Weights of a small transformer language model.
Architecture: LayerNorm before each block, learned positions, no biases in attention or MLP, tied embeddings, attention and MLP in parallel.
Training: a variant of Muon for these matrices, 823M tokens, 6276 steps.
MLP neurons of a small language model. Each row is named by its layer, matrix (down: output weights) and neuron, and shows model dimensions 0-169. Each number is 128 + 24 x the weight over its row's rms, rounded and kept within 0 to 255. Numbers have three digits each.
Before each neuron's rows is what it responds to, as a language model described it from the Wikipedia text at the highest values.

Responds to: Closing ==, === or ==== marks that end a wiki section heading (Gallery==, History==), plus hyphens joining compound names (Creed-Drago, Campbell-Taylor, KRS-One).
L5.down2559:148139121127095122111116141130095168175109090155168134134163115142130096128163141109132144123115188147142134115181149128102168130138132158141169140097157114166131119145131142146169068094132175129132122106111135156166102147118115102124180149089152112141124078145146106094038139112153159131131090110131105109093119130085127121102139123104134145114126136134110081173102110128084106153155065113164170142139096129144092142131114144140145192125159165111121153142113157115141095103122138126105087157067099126134105112

Responds to: First-name tokens that begin a person's name in tables and lists, right after a pipe, comma or colon, e.g. Daniel, Susan, Grant.
L11.down190:194080139114091147183134140125139163086131157154105120061140176144127122117125131123127082141105130159143151115124119106179119137146082136125152105121123134134142146083113090121088108117120123159165156132109136146127105139116116115148159121122136120142127081145026115115150130127104114153155141128142140151101139119109109139109119149186112134140114086095100144153136138135127147113102130126095088103145126099126146125122162114147109174128133147136088171105194119100108135120094127107124113123106149131119125137

Responds to: Fires most on "of" after one, two, most, group or members, as in "one of the lookouts"; more weakly on the, a or an opening a new noun phrase after a comma.
L5.down954:122134140117101129159149117112124093132137125103110143103158163133088116136124125185129086156137156164123184157161182097196147106138113131113118121115094075137106169139109116135132151102127122095121096084084084142106100110135098108094091151147110131136098178112116092142169165123125110179155123146139117149151098118129114148124119110157168091092137120176104127093103126144126098143087134123132112149159146136100103142105127080159153139081138154163147122133129126138115136133053110119119151140155139126146099123

Responds to: Fires on separators and next items in structured Wikipedia data, mostly table cell pipes, list line breaks and semicolons, as in "| 15 |".
L11.down1399:143180149140089143150121119139138107138127115117128138121118129089111089144129107143179099167111092206110133101127127089154144116123112126118120123120076097141126123145117136102091116096135089178140098146106178118121138123130117121141126083142111134096095117112094111097169109138147099106135126111101146102136118135139202111117115118132130136145178098104087128128132130114125148106123172159098109149115141106115130114143075195113099147119151134165084111146147105147136127102128107124119104160097121136160079133

Responds to: Main verb right after its subject (name, pronoun, noun), often a transitive action verb or its -s/-es/-ed ending, e.g. attacked, tell-s, tried.
L6.down2792:134176163090119132129128143103118155131146123112126105145120115093121133147134103102153123115129114133130090190162148155109094123126101093147089135104138131102154108133112156133129139142164161089121097140120173113122143152133126142111122137111134154165125120153122131062113088143109059098110089133159170130156130102095113142173114142130106117135149099155123124115143131087131124111127141129107070118139124138123167153136126095101142134108128130124135132113072134143125168116181125165135139100145134135118126151

Responds to: Tokens opening a fact in stub-style Wikipedia prose and tables, often after on or at: dates, coordinates, places, call signs, table cells.
L5.down2608:093144170142117144125112120128119116122129120109114164122095085130114152127126107133138121121149125145111090126102152169141154098160125171100123114123100101140139120113111113116120134139142125107158130196142142153149147119158113106128146140115137139137179160145150142116066177156098119153136096099119074101154147155175128112165081150137121113104099142141123135141124118105131108127131153092149138111127119179105129163079141072135185131118126150142139127163097153149106133128121104136110119123112124129140139085

Responds to: Mid-phrase tokens in descriptions of railways, roads and transit lines, such as "section of", "intersection with", S-Bahn, Santa Fe and Minnesota Northern; it fires weakly on scattered tokens elsewhere.
L11.down2341:092117102111107134147192204132084128136133140135148131085111136134132127105112108132103143126138125127091129130145155161097118091137161110152098123151144154122117141143134157144110120131094150091155142121128087144126163094137174103102141117148132160136142151142140186104098146130151133128115147106131088142151143111116129150120122152153130097167132160119153089135131111138143122170152087098135143109113102132143116181129122119145160118119125099136106130099114086120161126140117139106131106119106154119176130149

Responds to: Cell contents in pipe-delimited Wikipedia tables, especially zeros in sports stats columns and trailing headers like Ref; also scattered punctuation in prose.
L6.down1968:107117152158128127097101109115148189153126087159186177123121086142125133144117117135179079079126097129111167133123109169131077131076112113119118119145157163110103144126084146101121057123147157121120157163115158176088128170135148128089147099104171086137115158142111097146214109140096147097143161108125138147166152119118123172127102178131128169133098136134183098102112122148119126172164110130127111081096114148134142081135131129144091096112120136175123153156119111120132122126163087121134148115130177148189105176

Responds to: Nouns for places, ends and positions in physical or route descriptions (the point, the banks, either end, a stream), plus highway numbers after US or MS and scores after W.
L6.down706:112134124142141112114181153132110142145114136125153125141109129086124133120108131103150168139125117129110138145155101146120123131132141110136118130159136118149119113119137154113114111158159107119135091112116124146160145190141095169132145106099106152149163176104140129115125140157161127119130092129196093174144116134129081185136097129109126099111116134091148104126148171139103125109115129117116110130095115120138116118145085087142160149112121143097159129090105034135159123105124143106076103108125105094112088112

Responds to: The first word or piece of a noun phrase right after a or an (a $300, a national, an invitation), the article a itself, and New or United in names like New York.
L6.down1929:143108114134143123144219114132162096151119120132112101148126125147116103120106098152157088111134132097141125071125158109136148133122114156118143147136119084084150113167143109136127169129129132099138134135108120136151148128126168130123118147108110098128135135149139141147091098120104134078061124105138156096134142113097126140123163120114122135180101120140131174107129120125148107150126140121116104120139117122123133141103133175135142142149121138168163104161108138133156123092156141113137108132089117104140175120

Responds to: Closing == or === marks that end wiki section headings like Species, Current squad, Track listing, often near tables; weaker on commas and table pipes.
L6.down1969:141118139137103161096137150135157119150110152126161155117100098153115194130154163128088175092140143135093145143152094152172164096150098124163121134156134114140072075102099128104158169139144117108163157098138144112099106121169125097149105135126121140114112134134161149115115101093087130132158073138113107130109147109131128143106137126134153117177119117108143134108141147117102158124130156134120144136120176140150155091115105130141145116149132143122140130106092122148106114120142129145198133129107132118112130098

Responds to: The first word of a clause's main predicate, right after a subject phrase or comma, e.g. do, fell, add(s), "Democratic hold", and after "Both X".
L5.down255:119121123139128127153122091092098161136106098113104128102106130102112136138126121118122103144124119137143117097135150165146140105077109132127138125131113118114079110128092159083143143129137119129181087168087147152136134103105125190131091103119111111110158128154131139111138139110079085139161110093121162112142137186148147116126144116093129142127144149142141169155174129141126126148135149124151136117129137129126183100083132171121125113080114137093154113138115143139088125100202111094182074120128136117146087100

Responds to: Dashes and prepositions linking place names in geography and transport text, such as Howrah–Delhi line, km from, south-east, runs between.
L5.down250:136125081131084119115111087139112084125113161122099135122115145089122170160132108115124136136173153132098128127133125132125133153166135133141163141133150142151104140127112119125123137132122080135158153103113141143108149177134100145105154106145175118179145129121182144133170111150128112144148127142112092135129128122170098119134117151106154155138108083097146152138104123119149101117142151103114111110099100135107116133086127152082133138161112139107125163106090098110117138137128132154149174116136112123113133108

Responds to: Numbers and pipe separators inside Wikipedia tables, e.g. stat cells like 0, 5, 3rd; also "(" after a name, hyphens in "300-ton".
L11.down417:092155141153093106128094116164122142087107116091143087132120095102121144103132121145135163149118113164099126137097116131151140140147133115144122075104134147096132151100113116136132154135110185108123116155149125130163110111118158118093173110142144148084136139084144114162071114126155122119119132146083114149130123148151151131109141138124134120138166147114154158127148121101118132109124147150133133135092168129111133130180129182098119122144110116141131165119142141158140107190158089105121121121141161123135151142

Responds to: First word pieces of split, often foreign names or titles (Di-placanthopoma, Le Fi-garo, Moholy-Na-gy), and single numbers like 0 or 1 in wiki table cells after a pipe.
L5.down2333:141124138135171122074134142148122161106134134138128104114146147109140108162150117147120125144128116127150121066133105117157115117117117120128132141124106107116089124129116141096105110114136135155160120104104136133124128107146131117138209143113148125112116126134159116189102086115091118081143137131116124132165163147122094163131115120160111096148147103139140161089128122118146140146119142152114087122106111124071164107166160116144099118146132081069108094089159103150173158130140165127123137119116127134154145142

Responds to: Cell contents between pipe separators in Wikipedia tables, mainly header labels and score zeros, such as Title, Position, Certification, 0.
L11.down1120:132124113152120139148135149096125134162111121119107077201147132170151151162139155128138155138142105126142132115118112150083114093112119113131131111129098099127112125094101115119141099067150142146117129118109133196147118130175173152121106166138149122150113133103118155094144126128138158136107149109146132088136117128141149145120132153161150129171118130104122111134095133116164110116139132136145092124130137132168087140135170102079111100147151086097130156130113134156082068129158161171157097140086148107105165152

Responds to: First names, name pieces and initials with their period, coming just before a surname, e.g. Klaus, Sven, A., Kim; weakly also there were, may be.
L5.down1719:131123106140147124120121119133140105140128168104160127137116183144131157112139138141133144100127118121105128127148109108116071158157154116118117099112141174132149125133129093149202148092104095140135093133112109103136093105132123154096100116132177159138130082139071110133086172132096121133122137155104157135105126106137131123162145139143140139147066107133107164137178120118138156102138160212122100133142107138103090127126126121134140132144164127124112128145089133096137143122111143140139079156151142162138156136

Responds to: Tokens beginning or inside rows and fields of wiki tables, lists, infoboxes and section headings, such as leading pipes, list dashes, and "==Early life==".
L11.down1284:164134150147106117130138141137101135140082101115126121121103168153102149136130133110162107093185139141109171113121139113116123122073117119090080102133146161134174145130136104169129108138161124117133108145139143149140136115112112108180126138124134161122132104177142120109097138164161094136111081166132080122128119136097157169103151116126136121094118185126145145130098174131110123142145137127120122089143135146142095100149155148156156072141163164138118120125132100164150137148129148126102112148136121188129110108

Responds to: Pipes and line breaks closing rows in Markdown-style tables, such as header rows before |---|, stat rows, and certification lists; weaker on scattered prose words.
L6.down459:108148107159122121089168142166106090137147127121112161129134125128159132147128123121124138142115114104133122148114113141128099105148124098109133079161143087146094122146119112110142156169142045125165148156142141116153135107114133104136098104133118120124162172170149118148174145100152191113131124159140153173111137143176110123128110056134106137092116124134130137124140153132118158147116152144116135083144138119129064123130116135144151088111203107200133157117109124154115185114190144115078131151136121072095144161

Responds to: Empty or numeric cells following a pipe in wiki tables, and clause-opening words after a comma or "not", like but, as, and.
L5.down516:128105169169096105164133115148153162143085139100114152104112135141095183097132119123146148113130128101072139156148167114120130107156126095090078123154138106129099095133094110111094123094094171132139147157126108112129126132152136093130142154084143152103129097140130157064115135177106165126141117143119151132168120136079125133093164124111125126156110114127127102128127126110157087112124098143131095121159151135125103099146110094100138129089128127180140108077134131125118117164074142136119154097114116132135141055

Responds to: Mainly bare verb stems after a subject that take a following -s (respond, put, implement, advocate), plus repeated genus-name endings and Japanese given-name pieces (-oma, -ium, yuki).
L11.down1244:120119135133164126180142139118151154179129088157095134140158121123177125093155101108153103124123151123129155130167094107067171162126161138110130118138140093102110090141127126151155164118147110129161182143146126107125141140118134104085134152121148136112097121171152154121110133107098090100128147092129117105119168103162095129142148095168126130120107157159102081145146146110135178084122169117102128140123156116110139123112137131113109186110111133154109117117139112140180107169073146159146130134157143140145113111

Responds to: Kinship nouns and birth markers in biographies, often right after a possessive or an opening parenthesis, such as his wife, her husband, born.
L5.down456:146129167126149134123153135148132086140159123100132134146151201114129152152083129133102131104094135148154080140142128128074149150142165120131141150145126155134120144159106152125172149146150127115139094140140114111124103125152130150138167080147126169160140139141137116139133140095120126167110107135081132161143120151168123120107114132154149139118090144077112150143141111125138183136150116123107148166154127084132089169112127113140125125065112139096160121155124120131133139155110153110123126160134090151169115168

Responds to: Mostly inner or final word-pieces of surnames and proper names (Bib-escu, Bird-well, Long-hurst, Manito-wo-c), also articles, commas and table pipes.
L11.down2124:142114141148158118161109138155165111162158179151102100132120144093113081078135109124095119140114100125110130104117122131126100146124149127099163147110159124092127107128116173097151078143118118149100103190100130154121134125163162095128123128162139141133128103136227156126136111164121110131136089128141134111144116136119138122148090091130138136125116117125144125125164128166140114113118096158143125133141116133163089131119131182124144124113164154121171118117135104129171096097142125127166152144160107139170123103

Responds to: Closing delimiters in structured wiki text: table-cell pipes before the next value, closing == or === after section titles, and semicolons in data lists.
L11.down2448:163144107133159158150156114119131107110110110123141134119160150121134103143148124143145170116138121134113171116146098122127134145087139136137144124137155135110118094113133098134136062127101146100131057155179138128131124146147138142069123125172125137113125135156128113129191148131099141117152122118163134119089118097151145142140125142126122123087112161089180145104122109133160104134052128144128103150136095141132177138147125175117119081076147103121107153157160166154117167127104117130138147117135142168153074150

Responds to: Pipe separators and numbers in the middle columns of Wikipedia tables, such as sports stats rows (Pld | W | D), track listings, or semicolon-separated scores.
L6.down2927:120156140146128130140149093136158168170061111138097151106155132128088146129094115118116119130146119138141138158127116154104143092076109090104118110133112099117133123143120132095129102102080087114127137128158145147154138155135127097152092173125101153081115171181136152087127116158147157139102120168117164132140141136149136115096141090123135100132113122130114084127097076096195186153170155097114161085140112152110111120144127143135176119135144123097131148127113089129126153083149127126142150177140124100141141117